Part of a small language model's weights: 3503 steps.
MLP neurons of a small language model. Each row is named by its layer, matrix (gate and up: input weights) and neuron, and shows model dimensions 48-239. Each number is 128 + 32 x the weight over its row's rms, rounded and kept within 0 to 255. Numbers have three digits each. A neuron's up and down rows have the sign that makes its largest values positive.
Before each neuron's rows, "fires on" lists the tokens most often at its 100 highest values on Wikipedia text that the model never trained on.

fires on: "I", " I"
L3.gate463:145063085161112134139139141107146129182152121141083182181180165163126127135096117077099154113225147131108107131139108120096113137110113158120208087106117119119076089102140136117130115105094097125157111136148077140150158097168134114144121051154130174102192096102070166106130132168090174067112167160179102153164170102115125140112146106160107107122150120108128088116104091103105176127077131139179115145148114155138151125082118103153127148108140167145160201132195138130152103073150087150106093091136175099118108096143118068144096084068145124172148130099154100124066097143165189153
L3.up463:117120160134109139115127151133145183161149142130151087144161152108156112044122203127101138145152203117134098116153148169104126107099100091118074159138130105113155102139094149129095221130203172080150079145080093107100148101104110102085145084125148090170127129173192091108141092134129122197171166112117155140135120088147126171103111137162146108157150160167155146082133161152136167104129108105108159097149144116216121150108112133140121091133166152085150089152125122098186118068128119133173107133104109061090137112128136137158170051144075176079108135155107129145131131106190085111

fires on: "im", "et", "ar", "en", "av", "el"
L2.gate278:107121129133099131082137138077128075181148139125128095112116129133063166087147110160121083116125155135136135140150167059127181168132146104106142117175116146099161147104121113071162105140101160138124159127073146078111080114130133078151068143174087182134184142140125123144086142071084171137147095137135143128171161121116093140141119136183183123138203174095110084057207150126134123088123100161100105159139101126121147151127150126140165166128130096151101145177116157145131188111105158145104076113117135225125109093137148085212153143159106137083163080156104123133137088120114101170
L2.up278:115052087206128168124133126109102142067153097121151094135168139128190074121164154116088112107112089124140159127137118146103120143077147118072106143122122160099101125130173034107171155108104148146168172151128141168097114142094093137142159131131117214082074133131122147158151078143159089088139068170088109142173140143156062128140059111134155139156151118107156139067121130130139200115139204146137083111117131143077199130133095044117175131118110136151125148103161127136151117151116138161167139075057193103076190163136103170141085147155123142128127152132188070127147111155133195117

fires on: "op", "ior", "at", "ip", "in", "m"
L5.gate124:132134133162107092126124099088038071076111104117136169181165116141165154078146175152148128157200162120083122131143134138096107097092129147133172105173127158128141127082068166144118192183130139097080108152114153099093095154146170154100090094198085169119135183145150127103141026123133116146101079113157148162085133167135138149169158129164124173110103141094141103139105096148104207116116095101087083215130111115072116142094114182116111101149132123174194112149122064109161177116171147122155118118173077120142174147128094083129114110136133121118111142108091185130125169133091156118
L5.up124:183109095109117123129137128068131135156117161123101153138117140152100121094132100128130125165135035103178063134108075126090149158099129112056076176145134112131186172058102146098157148114148105175111089079109075126126163141179142171092105133104142126141170148132128131210126204097183160125137150089125045095064150160178091116125055050085102158197102097118154144178146121168080163178077097126122129151042157127157115100108076184084155175152124094132170092215100106102167130157108122137135142137128171132100106128068159114137126136052124164127164129136170106138183124148126151170

fires on: "l", "r", "m", " of", " &"
L3.gate657:111183104198124116167164130113141095097081156100108131124150197157106159115131159160160136134173081149110112135124139183080159106139063095151129117123142083148153116148157125170104091137180146097081125191125134143154108115047103077126067076142097079143123109100167101139160146148156164116136101130113169117198167169122108142115149100101098118110079173129120101171168122200124123140093098101158095150151103155071076125182111146060128112142167157134122154140148116085111134106149137165156129110133136109157111089093172119134176075129143146128187096110090192178090122117119157146
L3.up657:109188147187176126138166095081122091117186182182131154132131188087146082142185184111132145174172158127123095125167135151156093138110101168151102129180206098133109113135138151174077168089129138170054138154158158163028129126137125126085097074140086057153100111082155060120153119114153130114140173071106127107158167133135172219131142135094071175155126044132179155181198081120122101115105107106144095164157118136076130154101071126120151096140145068111112237117135116155085135102159078116142105118137107119109096086124130185119078111159149140169127163091109167142105160118122136120

fires on: "ic", "on", "er", "st", " G"
L3.gate585:063134090077156105106102150142081123181103180118127100127100121126137053157135123172146077149153104109103076138129177061138175120126141145180105139117086113187138157161131136147164124121124116179133093145092078118120132166111142040178173116088182129084135124107119137095187161080170152099158088134115103141131170114151164101100064138129221129133138184106161143131114148113109150144051058183144123095140126135116128116110096142094164137121116128110142143116154131090113188109146098101109144093198142177144145127209158103112141134145074188163159149112076104158143159090087085119
L3.up585:154122154181145120142096140113099117128129134130104135159164196168104103128157101084122130174167181133120053122120155170118136095138141098113183101173142148070111127125094128124056103126144150193138121053129163143124198123166121112136100108150083133131156150124179135174095144145131090121129170152111141195151149150139097136180110105200108121115123109084110165123118139147113128159094104113183160129147072075151118136102175133107117130093136110098140199121079081044193093139092119091189133127154097146076105116124164152122079112124139125144147100068105111125042152098050171138

fires on: "ent", "ate", "er", "ies", "ia", "ople"
L4.gate315:100082067134166153110149160110082134213108142107101112123156167078135111129107157096166116102147125169084097118142123130114184104082149121139065097132091196195100191094122160105145160166129078143062163172132056122150134121125109169112153129114071163092141135143123108160112130151138177101079076130120122153168188071133129069119125094115133148134098138165188109124167071137109157131090164115106103119154131146137093113093104129114130119094065117127128131120067091121146169088152158152093101153128150170068124150136170108228114139136166159135142145167158165086107098187171072131
L4.up315:144172185073097157135156118062122139164164207109089079073119120072170138162137136104165152109130154145082075135145112102152072189109157101128119137100137115139122145138111094205192177120171081062066154105089114162127134101117160177111166160154105123148144100150114118162151177140159126120134090161143090152115153073101129099125074130129130158133108111133156122077158104105135134141121141134183144100126070118172093102150135157178135124098115133144087107128079147147130115077152098130171183078111132137122100121160165097207190133094165102138151124186133133123137129119107035134

fires on: " ac", " t", " of", " cor", "anc"
L3.gate432:153168132134108145153087140082085096105121123165080091120111172194062090108162139115139106102104128165112127170098104096102159111121116080140082135121122167166101158137142148099117145129062172091151140213126118145141135140110044121147122106129070135158143174163139202137037121109134072120116129153141121142080161088063129109099149133072104139140106164117132107068104092179129121140170151180152113102124145151165167118121083092074083114126138098091161175133112139141094133149113191063102162136128137180108151169104137126104142176088148176128126072135118140114136103108143081120
L3.up432:104116142117130113188115140143146134142120144129141083146093132157104140140101161153112146076128141130121122147128130087152137151107125095096091171185160130176069109138103118137143176137066129122090167140088205124108161124171102121134104136151058119167112122181140138151068190093171078101086053143093070136132120128124095114101145129147112125091111127151126091093171124128143144146152246171129115117176165186120068086178071063089105113161137102095136127177115158143114156135090160088100131114113124141084140086090137144096172164117150110118093165115124150132175104088124113143

fires on: "en", "e", "x", "o", "le", "ah"
L2.gate541:085127131149137129139165174115124165151086116149118123183127126158119135152129176099114155132162199126104176147114124113118125091106114099126137102160124125080183089118098115102126140155090087154150148092148153130102091132135175084118142122146116176152139134106158158122058115115037110105116148164183133097165106131113137167124127092110087069142088077141114182087161088124170138116150160128057120114164178143186147109153224087139158128114127148153160125135136169057088177116135155161075154120169147108141091109217123125158090144149136175117120124167146050137118070100117083136
L2.up541:143085120114125156139119100099035150139178126160121132115115123120106094110113113129139118113097177164155144123089171101168180204134147097068102127159159139142133091109121109050196128099128176169156136186135150064047097157194067068091108080114163144074165133104091128150135152130165116147102132108157125077089149126115142157181124145157165078076111115080154157103118128158183090123134116102158109107103130120136108144084122140113152156128119130144160148106080095127183100071123131107135083113161124117115118092144114150140124126177086164101132154174235167109126145116104141195

fires on: "c", "tern", "ug", "g", "aint", "ov"
L3.gate14:156166132153151126102064138096176115156149142111114074178142129113151131101156116089128050106124173125135154207130161122125149055130116145132077182131116153096140104076115137117125140080030157166081182143121142143076071063151079154112177133117175182122174175145103120093079071118164106188088139175158085147123185119126115168123076108162110185099155133139147037150113143122106122103108101173055087180127161134142166122144086084124147127065087064132128133093111087103100102112121129131192126110155161167107182150132100119125129160090150186179181118174102178100093154119118109058
L3.up14:134108123126153129141053137183091143152096102131084116158106140137121097144138080111100107138046078143096163135115155114132133131158189078156090193165106110123138126083123107081172147134170130114146105164124143206134119091154101096118105111193128165130092140114052090125079123160196187143099129155190062092157145131196083129159065139140137175117067095082098156103044115133132111092124145191106089183104137108146130125132123134212142186106112137122154111073172146104151172115081144096149132138177169126136133099143119093104056160143190136162120105125093153164130100130138134133

fires on: "ag", "on", "201", "202", " place", "ence"
L4.gate44:146182098144137103090183111130120098134094162089139144113112138151136128147107068072161132128153141152092154132150099090069108152121103173117097117146188175119159126154108156101132134145124088091123173152086153130168137205074093082150148115100076098155140136096128108097099181128111147072131116138170145108132149171183113118131045129106119149152172123118136126154071136145147160134111117154138084172144080091205151126136072127118166140209153134159118162156110156135092113076120144129076124169188107163067112113163085087159154165123103093120140151106194192117106126189112161118
L4.up44:091099136110131134148183105097153130124105167127147165166129172114103145160098122095107186098190073139102183123105085098124108136166132079078162100176105165143118124117160131119115072127111167126119135170171137150128146117096125070185134142092128065073060176068148111069159108125121088137063118164162088177131113140184127169146097142121134120151201115131192160104127179108155105154159104112089140191121117162194104162100129107059164195136101120144097146165131158144104105119118063127092096162107139127138172151131151132102161114107145069206087085128137092159129130182078159086

fires on: "s", "iz", "ad", "est", "art", "ib"
L3.gate422:141134127141131105146154184129149115191090103107203133103125140101102142127211090102077126164129152108139112139134092111076124152165089083130089172104136153080133178104079153147141121148163164110109156123125113068110120110172105130145155105155167102143127118059124176158138088159172159138136142139145136156066166079101111145134137134131122170128112110132140132121124103125119107136102066123121134160067139144126149123055127104161107067172106135154135160142128128082152082168175128074107103195176116128155132152110096047178166112150117120150092117069123150121062104146145178115
L3.up422:172101139106163059154132136158139144117115123180136099159095149177129103123127157167140165135168136134115112140070137101160105154073056045161115119150115126121186183099074174079139129171135174153066178153086129104105127155126120098116110185086085174139127106104155125179108136100118158155130182129136133150152120065192135125114133124103057157120129110159129158127133104087069164115142178130054151138117071194109131136082120110140159116098114161121136111126101054117102140079122144143128180101128098150113138150109143182164092113179128179151100133130125048149088131109101077142

fires on: "m", " major", "ier", " ch", "ber"
L3.gate227:106170075115156112107139164190017111164117100082142140126178149147173153152152149116147093145154114093082142117128113133174142149132114155091093154088023121189119139079130120051146138160130137165105093139113118127153106175121111093105107137198059109159177165118144152133171094123094149135095106141175128108179161113143148126201115110161186129109115133175161101116144067106099140113120110143109102132106139099093157090046088099122115094200167102142093134131148058144090162083119220162097153140186110120086129185156153121093127124148120116083123144128125131142156135138100130119
L3.up227:105095124079111120167134089128124113112096120193141189067146127108099091110120149115112114147147103109083118121146109149052141130122141088123106114123141109113150109151149079118142112149128097166190150134148088085113124148086168098180127126172077126121154135078131097175116170156080199141155085069137124131110080117098111152146081092151154113079123175161158122066170120094160088151165137127126167120153128097143094095130121099219196111137139162127133137137168103134120120105121094097157162177083050155096107088158101139153117133192132080123089055153165107120137156085122092155

fires on: "ot", " dep", " pro", " comp", "ow"
L2.gate419:116128109117131121127121161090122064174064105124132100132192194033097063201116099151171115094128110102107111140106135150097125110125096115156101130141131160115122151168142086086070130097083112179151177111137076088153068130108083058115098150157132130130129110075161132165122112120072168083171141112120101160076122116101173143069150118138088191110152148107098161119142102160112133148108100103173161147134141077121089149101129116143101091154114071055183171069169129173172101096159161087149107152119090137107161167165093158124158179090128144115143127160148127164112116100140177127
L2.up419:073136159142118111128145106134125104133141100157099103148184131166065141166186134135130093106100090144145154127089077130169130121065117139135142096175120132137129074124146112195104125128123093150130103137102074146092044161152065085125117128087130105112143153173132081120102136157164103091106137146175124135127081115162153089080131140144112102082147091180091152109074164138129187136100094124130128095133182086148162110148102117120160096098087094150147150151169139103157137136069170096108143151148179192160133180201122154110113118069150162080147123116123137170164110128087062162

fires on: "il", "ed", "et", "ond", "im"
L2.gate190:136152125150135123153178149094100137176071068106072218127108070153151147173137096082128056110109158112125139144164150107105129134068169162156115110130118130095166159092113154098126119185126141168136163145094089124112090148145120143113050167136133127122140143065116135114107064151143112145151097099150128139147116188150097142125074127118145131139127137143170107150101050137109124112105132138127091122093107104125140159164070112180126135178088087227133152159142132104114198131138140124097136159166141177143183154161066076187147100102182157115101091114055078184154131094114115134
L2.up190:128197074128143161131126152196119121083143127162155152111147131088118216076139172092097130155094142093161185120141162117145164125091135102075093131166143059125170123102111160111163110190119190186114145167124170140083127112100151133116177058148131074104119093091135086082136138154149152120129041193127136140134170164093133116096085090119169121196198161085120150140097138107144120139102118162083136098157087132127136098063160085114154133123138102156097125039134057097164146144106163139098122153044159095138141136113113146079111145138064157112130106120088069129115114129153177132

fires on: "or", " For", "ay", "ot", "end"
L5.gate123:114162126146114130143102136111162088109067104128167080126139071123146082092153099089124092077098084189103094147147155125106161149135040096126130098139086167123138157101128172131124099065120116108114160111058075154146118128067113105188124124161152091124116126139192146139095155128116139148098072115116143123138153168148128126079087095145093116134139136191119115113147131152120087106152094101131131055090114022119144182143115138093108168123173124049083124151083184083109196064208169136129126152114117164119175154158157154153153132067105104142182126147163163106150105124099084119
L5.up123:129151151128132128133104132126136117090101141192129114136139135118116091098138117089126104189201148168118151125243081118127143158184058203090135104144071208141090102148126070138161179163167134205131134091138136107141147116129128139143160158154095070212149104115144124133101174125181155149129133128079125178119121135171063131112147133121170091164136196091106111113097072151145111147109135115134088097130205116053086142101109076099119191102156137123102152122146141113101162134082069133102066178136130111134194095087150161150148149123154094115114130117077174163078127139167168203

fires on: ".", "y", "st", "ro", "o"
L5.gate522:188128106119103134128110129097129142151061133075105076142116099121140133213133114122188059143118129133134086128125086173112105087138133106110160142136209160105177152123131175085098135083160149104102151179105076143116095056134104103138165080174135166147191149144150126099116160077104144125130128151101127150086155092147139174158132044124090133080092106109126169113139107139129138144152101180088095149162089135152116078000132146110135116138151119048090141175146109146149159134155109166113097105135107137124146088158203151142089101093090068150146096166088181090101101139157100108
L5.up522:099198137117085160127141090171147191144080093076157093069127095122129121125175206119104062132124086102154145120085114103103137155139145092139125157119181123072082091149112132165183135092103170149094108148137097131103104192173156117098189181111096137099158137140157100124122089169129114142182152170070102183074100114151144130154152175133181106188113170127108125122138143127188117162125100120117122099089190128160079092072134132128206101113141166085150099140122129156127061172142088132130092125092097126138160122152206113128129136076110112163097155118156146153123124110124112130

fires on: ",", ".", " in", "ip", "il"
L3.gate583:092120115055163192131173150171168143112130160065119162126158197217104078064062145134108139121123100139147089124093097102132134106140109132115164105123106172149137166097074033115145129154144114101110198110097101205143125044112136117124192099129106086156099111125137149116089101169143101106107137108051126145152208129049110120116171142132108161112114145079078151104118121155184138105180089088104164134097166135107119132138131178153188154154157122142108116106115120135112214130123124102157109107124099097122106118131156166108153136132095144134183139122125111099091070134114130137
L3.up583:145150094081139147098187093091151148125111171110131140142155127129125082117101169110036145149164131121129096129148127149130090105072128158116158127209131125160151115115098103157125161144105096112110108119129152087094155111125150141183105115099145108069107138156117123136176199109181151112188150083090059096079199158160110130097190157102148152195092151113115087112155117097135217189115146127135110137124127079070115121101074164152143180119184061116152090148080121177185154141073109130151159167132127127108150096092120146152066149131148153167181123091127138125140148063137103087

fires on: "ern", " v", "D", "s", "I"
L3.gate355:137161131128121126145114131100036132135068114160100107117153150158009146141123140125077101054145023133123159125089109187131178162122134144095113148158143165191176145088193180153137147158102125110144169140148104110109146090096082083144145133108174186158150132155110168070082126141133073095107124169131085163154084158121119157124093130130080098128141189125099112076116083154105102134087072125066107141126098114126158119117071047135129146081124181109130127135084148135182116136140115105141143072157147064074149190094094106083146135136120146108140143160085094107107140138150082127
L3.up355:128141118103172155121140123134101158151099101124117094118083124125155130171120135114113128109121106086225185122138171148149123120108213095130129112096109134096134085084156127137120129138122166122161122149131099119108168125126098065119159103102160126069144083112121128118139127154151133134119156039154110117097134214131145072143131113101144167182135126098111070134128118166178063073052076096131112231126219204127147115120086107078168123129152110169203120133082119107146204082144075095121148131138082106089080176140155116101164216152109128089133097138104153135150171165107093151

fires on: "ill", "ell", "ound", "r", "ight", "ult"
L5.gate381:183090136180135148144139103129108160122138166092124109124112120133118146110129165154053129095124126156095156125159114157134117182135144096136111062107120073106185169173176115109118155166147148144109099149142149154120154138151098113131128036143104120143140119168125090133140171125104105067161157144118136132128155077108137159105099106132068068116150123100139067116071155162088126134027081146131088167140102076141189109123148108199049162136139154107173112141179080131051121122160153153113082053119163096073119108122174110160114156079161144172108137122194139106173126121072102184
L5.up381:091074119125107154083140158086181093101155125116096135117164118123171134101153129120141145155144106146084157148143028219126104118102125140094141100099141181128080113125164103101153113058128108125135117134147189135131150137104176123094067131098065099129130121170137079166143164043133093093132177080057135097122097105106183126094183133118155142102153159091125084144118132170098165122112097132144085102081122135105144132182079142172096098185077129167134131111148129137150090171166113112180052085139151095135088189115093134121196157119131129182161150102118164109099163106179143114

fires on: "ist", "f", "p", "ical", "ar", "c"
L2.gate657:178133093093107156115174151100159167118039058124120112138160106172136195142124156126086183071088085091103163156124122145200106109132133181098120141117170093092147147129091160110102157146129164094176114165160147097105124143049132091037101104145136168124103126120175144105088127161103089129217127092254164110177099129162102123103106141135128150143133099158115132126200116097113126084150123156148118104129145096139136119176105153122106059097123126136147071211124174137178180149129075116113119134143078159162202130157132120139150146111132105029114141113113153181153162064102144155
L2.up657:134164119171141177103100167133146157114125116119157128107138138166169157163121102068127137097077132085087155143182152137148165088119210160142118148187140044133121170110120109216147122148100104162131067131184185105090160134119168170063130149114092109172175111093163147110113159173092117120109141106130124178153126090104138172090145110143131117102077178112123156125155137139098146123125110153098126135127163137188158175150076137133097110102160117128097095148086156145077089148116171201169171133118114136092087125086113099034095113170095124131075180132116137111133132111176141132

fires on: "al", " opp", " there", ".S", "re"
L6.gate449:189085092076124135060166107112141067134172118060149136128141170126190113119116107149067120088106145078124080143154143132098114129126137066136115165165162148137161167137166129119139038163086116099134138140125125145162095129148110054150116086175118102137111176086115108121156126090176169126150130145153148140091101127120135118080180120097159212133155148116115169186171112164121157090129140122164122142089169141073182133201098109117110136128079072172174123146199117111142150106150108111134156126118100163135160129164145158071058138119088132099161154132128147101106116079181050103
L6.up449:155152078150118099115149140126087172151148172115146152087161119107151180073154086211074191132101167128162168112140133157059150092110198119147197126104187152157089095143104100161119098098053074122113125146133105082088104124136151178116105121143149143164075134127141109156054112208169122120071144092123136120118149109131066143116109123109163182155174190119119095132153101127123095182073130133092131122112146117146127153172169079123150122153146156072113175088121113109120157126115106054108095166123109120161133146142165078152157094128132155151102125093175075190093080116129110133

fires on: "S", "s", "G"
L6.gate274:137167155171172107148135180138107081150081169175131114164123145128083143129136130153103117172105116136073133135096091150096149156151091088136069094149123141173174158160015159165017133142099139120148113146131106082176166146133099106089127147119163132155147144144088095154119143131144095123103107161128126140140135146122146196119093140072080082108098166102103116053180103155095159159181136103103133154154111089154156162104070117141098044124116117152147188177033131123119110094163138098163143073137091121139123141073105102102059148132137074131148118185153161158111118167170107146
L6.up274:148154083142130093115142104095124096095064176199212118106130169113193115192102130099122126184167116119153121124123133165125120138159100109086046110121166129139126173154112136113088105099173145182145142164107142073111124129050128159122125107146101149145094124160137101145135151151140150133114100062089139077110118113167093104149135144083114155199132105175121098119138113131137094191121122135134087143170067163096127091115137076100132134155121145145113099096118118062089157097175138140046118123121111119128106151107165171124132095103068113136159138040100195141139151102085177105

fires on: "t", "iz", "if", "-s", "ad", "in"
L6.gate658:119111106157071066170167091114096110143082081131110166123169138112144181092107130101168129137206130168076165149117139157116128090158093059141156090159113131108091088170121146172092139087171107147128144104110112121149150138176122141128141086090140153192174127128198160084159134151130138144088148147156149154125213153116097123140111056136159131077132042174134160123151097139138109077114125143116111168102154080117150135146083127179162129184115140158128178105157161087135097093181080138182126109095068144087146165137111127161133133151165082124094110094112150124166116096142128092
L6.up658:159130135087113175131139105134101125149101114116152129047122214145168043164135159146187155071087115196115159153095118054164147165168082115152159073109100119093097101126105124123159105151107198122086083097078125142113145099139115072138164190159115103095174098105156152134083145123152142144130156090100132131164099110148209122127099143117080156147097117098122096107104152119157178136186155126128163089102165180124133121140133110114114141062139091134129163129134112110117130149111163115150173131116198118102138127172138099127133193148160144111112109163122138063083167138099094123

fires on: "ic", "er", "man", " novel", "ot", "or"
L3.gate609:108221123165157115097126154110034058153092168100093141129173137165133121083167094104102112116108023129165123128172082184122080139110147105117166133148108054113129101143161169101154151107141134147027225144059149157141116132167098137096117132138083148162117106107182101113123179100101129120114114140142155137157138130107116159132055071158073132092180205125150167095211063143139112089115056109103158155151163086099099171157124157122150137139118129130100099106116125120139151097180147166129136064158086126069126102141137135136115131090114131115143111123151159148134173138137165137
L3.up609:091096143163103120117119157086101122156127160134126116138130088183163040157181136089089062137128165116162091119134112085126171103097149116174181159139133109149128129143144126105148156098132074160102127087113094107041112080156159083149078089178072107099129137111162101154159124098105120135145146134057133159140168100141118103039168123083092161114102178112151181183115093113141124155112088116164156113097095111154094167160074090149197151138187130105116193118090133106149132144185106099049062127101191188131159117112130162108088108124111156138131130048111130120125172127107088121

fires on: "n", "l", "r", "enn", "al"
L3.gate628:087133165134096205112084092152164135156089203131128167140118144178141083073156107157154128126124069088198096161131122116132172057131113154179124127150194149131107138067120133179133105126075112116087084124094115152202146132166134146149116107081176205155152089141149126136190085138150121162084192127105104172161115114128149176123085101137078093136128194076099091146114082167055166155087065115142099128121120161100083083110083148149082126159096071134116138112091091104084130148143152111148123120167127191135132217124102077144113168141102105136158096140101102117098107117141188103
L3.up628:071186137168100173097169107089134102109106176147124114081082151133074062100121103130190134108118107137208108128133139093155106081184118125144130115102175134190055080176103080136081134120145132102146150083059124179145161131144097127136103127121125113168147114175085135171178169120111066152115160121169134075165088139141159134135113135103136156170173140167118051136123159093120102127148109119125126178120053140177142103118197133184142104110119133168110164133131126056152142098120138092121176182145136068147114158116168127126130111135165105148119161097121115158148042148096078130

fires on: " there", "re", " There", "p", "ook", "ill"
L4.gate184:117080076144161180097110088132160139094104182111178153133111135095140086109152131112127108113083183091153105156092128148120147096113155073185127168116141185120198122128162158121132141106096149129154158151124152128114131123180108113058156109155152158143117095119171107137098089119126159092098173122086131130120108138137085081108130150105191144156126196154129077108118143140119175095096095193109156114157106145159205150134118159098128130148116105185128163149116105041144173131146089091045160144160111121133101164126132108111125094139109140144093112086070126134047115083143089175
L4.up184:065171124168109115082129168161103148130099103113123148132068158136149157098147095140133133078130093196155083120149117113126102185132155078130136126100111157167096079096124097166123154137136132079070152207105170081133108158110053076112156162113147125088134133164146148112145075127184109156126093139139139129088159199131086165089129116117140069160135132151094102123128148158144140185097083136113155224159108132154163112157150116106168109152133158142148102089108121109143211172123109097125164111082134098158140176132162111066081101053142123158104129053147184161120126160111135129

fires on: "n", "od", "op", "c", "tern", "ud"
L5.gate593:095128141100109134178127123093132136110057132151105126165115150156094164163110128140124130086089145112162096160101166103099112151108037181121175157145145150136078116118089144135082128100086132119105195170090136118086163159065095165115177118108118176140144083155155097119097130157128115145069109179112133142049097118151110126135102095128122166131132124109175117151098129190118192151145135107121154115080098163080121105137054125150125160154123127158160157210182104113100133088193140170064155148167141160073129116121097145145137100167149049178123097138123155157139073076104128117
L5.up593:162126121195152093148098053118110095090127135162054124117096144136185195170130124113141147097130108143059143146114076091138113118142165133126127188099168145084132114149126166136138178127067074113132107137161170101156161116192081152084095174167166134116124171135125115123081136146135174064115141092127138121196170152129132125136113118145127175122124119094110120108160156096129076124120126113105129167146119085135112113032149111134143142110149132177126131147133148044135125151071053185146107086150161150184127092085122136109064135160147190135121074116114186186096122098103091161

fires on: "y", "ey", "st", "ous", "ory"
L3.gate413:134122151173140135182199101115054126145146145157052089175067078126142160154121149138161112117074151153140109127145163140132094102173105124170123131167177134194111111141091178141117138118175194102064140158099138098130058133120160091110094107109170127137128109185159148144114077123081140095140147097134138119144138102144122097124098079132136091141158113128142091138128115103166137152094108150211095136108138090125162112108131161120079131106103154113136114118146102140135153100141074156090091084164076187139171113194068114125167079115073110144136127156128155059102105122105140119
L3.up413:199103133093118107103157138086099021144106144098155119142085127143150119178116148078076108134124102111096100130129148136174111156155087122154123139111169088067165146173121121086130085095134134073088162155130106098170164103142141132135158133106158097087166153124130154116158107146113127110167104119131091156138113151134125075185166192136122107112126133160119090118127145155147133136139129130168144117159076109084113228092074108134132083109133180101146096047109140167115177173125121209159124084077129176087091134106119073069159120065174145110132149092111190131061108138124076119

fires on: "N", "K", "I", " from", "-"
L6.gate113:107136101072166141091111145111086089113157137112135083088131201130162142094105137128116083105145063112134107161152077058107145163119065070113092109169098077138120113043132181145145164153155113107149110141150145117140150105166082076122086150149107127095166113121148158101124119139091155169170163145113143154177148079118121171191170117172146184111126122160130121112183063112174101118119124170134087151160147201170126142131118155118182085151126110127162148133162115107136130108119101100150086111152077035100070152117192103164073155105120092147147151084098120133109122125166146116
L6.up113:111135106106152149164123176107121167130118107112131163081123157181143121117201168085115116138111120085163103138136127153122140148109129104128118151115130114145126117090085124234081177107127106144152085102093111114161125114113045092172046108128101116159095199193113191149168133146160162132128153150152103150076162159086111187127127124165150078138064105118213106118101080114104108166159148158133123153125103180141186186105201147147130116148103150113144099079106116150120087121120174094135178124144068132158172108167149097080180099149133111136157229125136126166085089118159126056

fires on: "n", "r", "p", "c", "l", "unn"
L2.gate103:142173109083136166157071160155130107109124151126052097102080151196132169126105083153094124113153086086169149143125120119090094075106121138178136182156091112140178094105119091142163152168131093167067101097095113130148132159098127161102116092099115141165191129091143066107159158162157122171158108104163139096192154111078104119110120116080167164094148161120144114163163105126116138098120090095168106136129135105068168143144140080148114056169109065084173127126100081097104194151148125087143140139118085129139115153114130151134115154092130169147124084082100187158149134098159133093
L2.up103:108156144083119170145092191129116128118145164172105114132108122195123099136074127193167105102097126155124098133126126121128164134137142126121119110161167077113107127135196109190109107088176113126071074163096120121130123178191149160094125133141100101109096144153164131093089200133122111160107222115120153210109182088083138184114150147114101117133178161134142135101108139110156103123117104104131169161086153140177145147077115165108125184093147132144134115169099107147154100145135109099094090079141129117132107125161120080141071142149136120160065095177077057135131150111113084116

fires on: "m", "r", "s", "ers", "l", " rank"
L3.gate588:107133112101110127124077080090145063137111160135183165101142167091112198106135125119180132101140152178117126123117127116078122112125105125120089132085084045126135117068106127033098123181151155115163158178134146127179124085072094124148083116082116125083157171118088143168160122196131166174111111207121126099166143137115071153087097158086161160135128107124114137109084132121116219098186072111128132132094092120140137106112136134110112099096078081130127179155168157134116179173119174146121168137177103182127094166069136103134138113158122156129192061156154126163111133137125159092
L3.up588:142155129106123094157076186137091170112175135171098157073122156094117129134184112110168121122146132165135081129156193106112201131117178120200147149111090101141136115132058142125070174123141126136115147141082129095045125149174084145120108122132089094150111108108162109156098135133173137152121168178133116086126149153099120119167141122159075187155049072072110102119123156156142142118137077105106095058167086156169130203052134140110077123089101118115186164113175120135078107135129135149141111158169171137102137077120078132186139191133113098127133168137055163128102141093140109094

fires on: " and", "ary", "er", "ial", "ent", "osition"
L2.gate79:146147127141184127101152138111085128062093088153117125106114134146149069088118115155173080155166172159133070132121130111139153162161078137134155079127142121171157142173161126143143105225097150101042150186154109210144107127106127128096152096097057159105145089123119125129136073135180147123135134137178143135125170134133104090117099143110085125128084115143155098095159076170146080195180121137084101090192134082075171088165120164115181135116080164134045149118150127138097164101131116060129154078188117167108087181154124122121114137160166158129171114154188124110180117102088116111
L2.up79:133177134098196126167157162107154115097150102177137108071113131140151110185092129098160170120169129132137094122120111092159158144135055171131178160147124077094127136169131107179148152165105123134110154122144148162158161120165092167111127142078067076133146117099149169156143147153128062117156132122092141125148088221202129114129060134139073142142035145128139138113124130140139112151154138151112106096093158120135109130180149178116253130160130067091079158091088171164130146124143117134130194145131104186150061181119150144108167114169140093087142161104177122135171096114113147138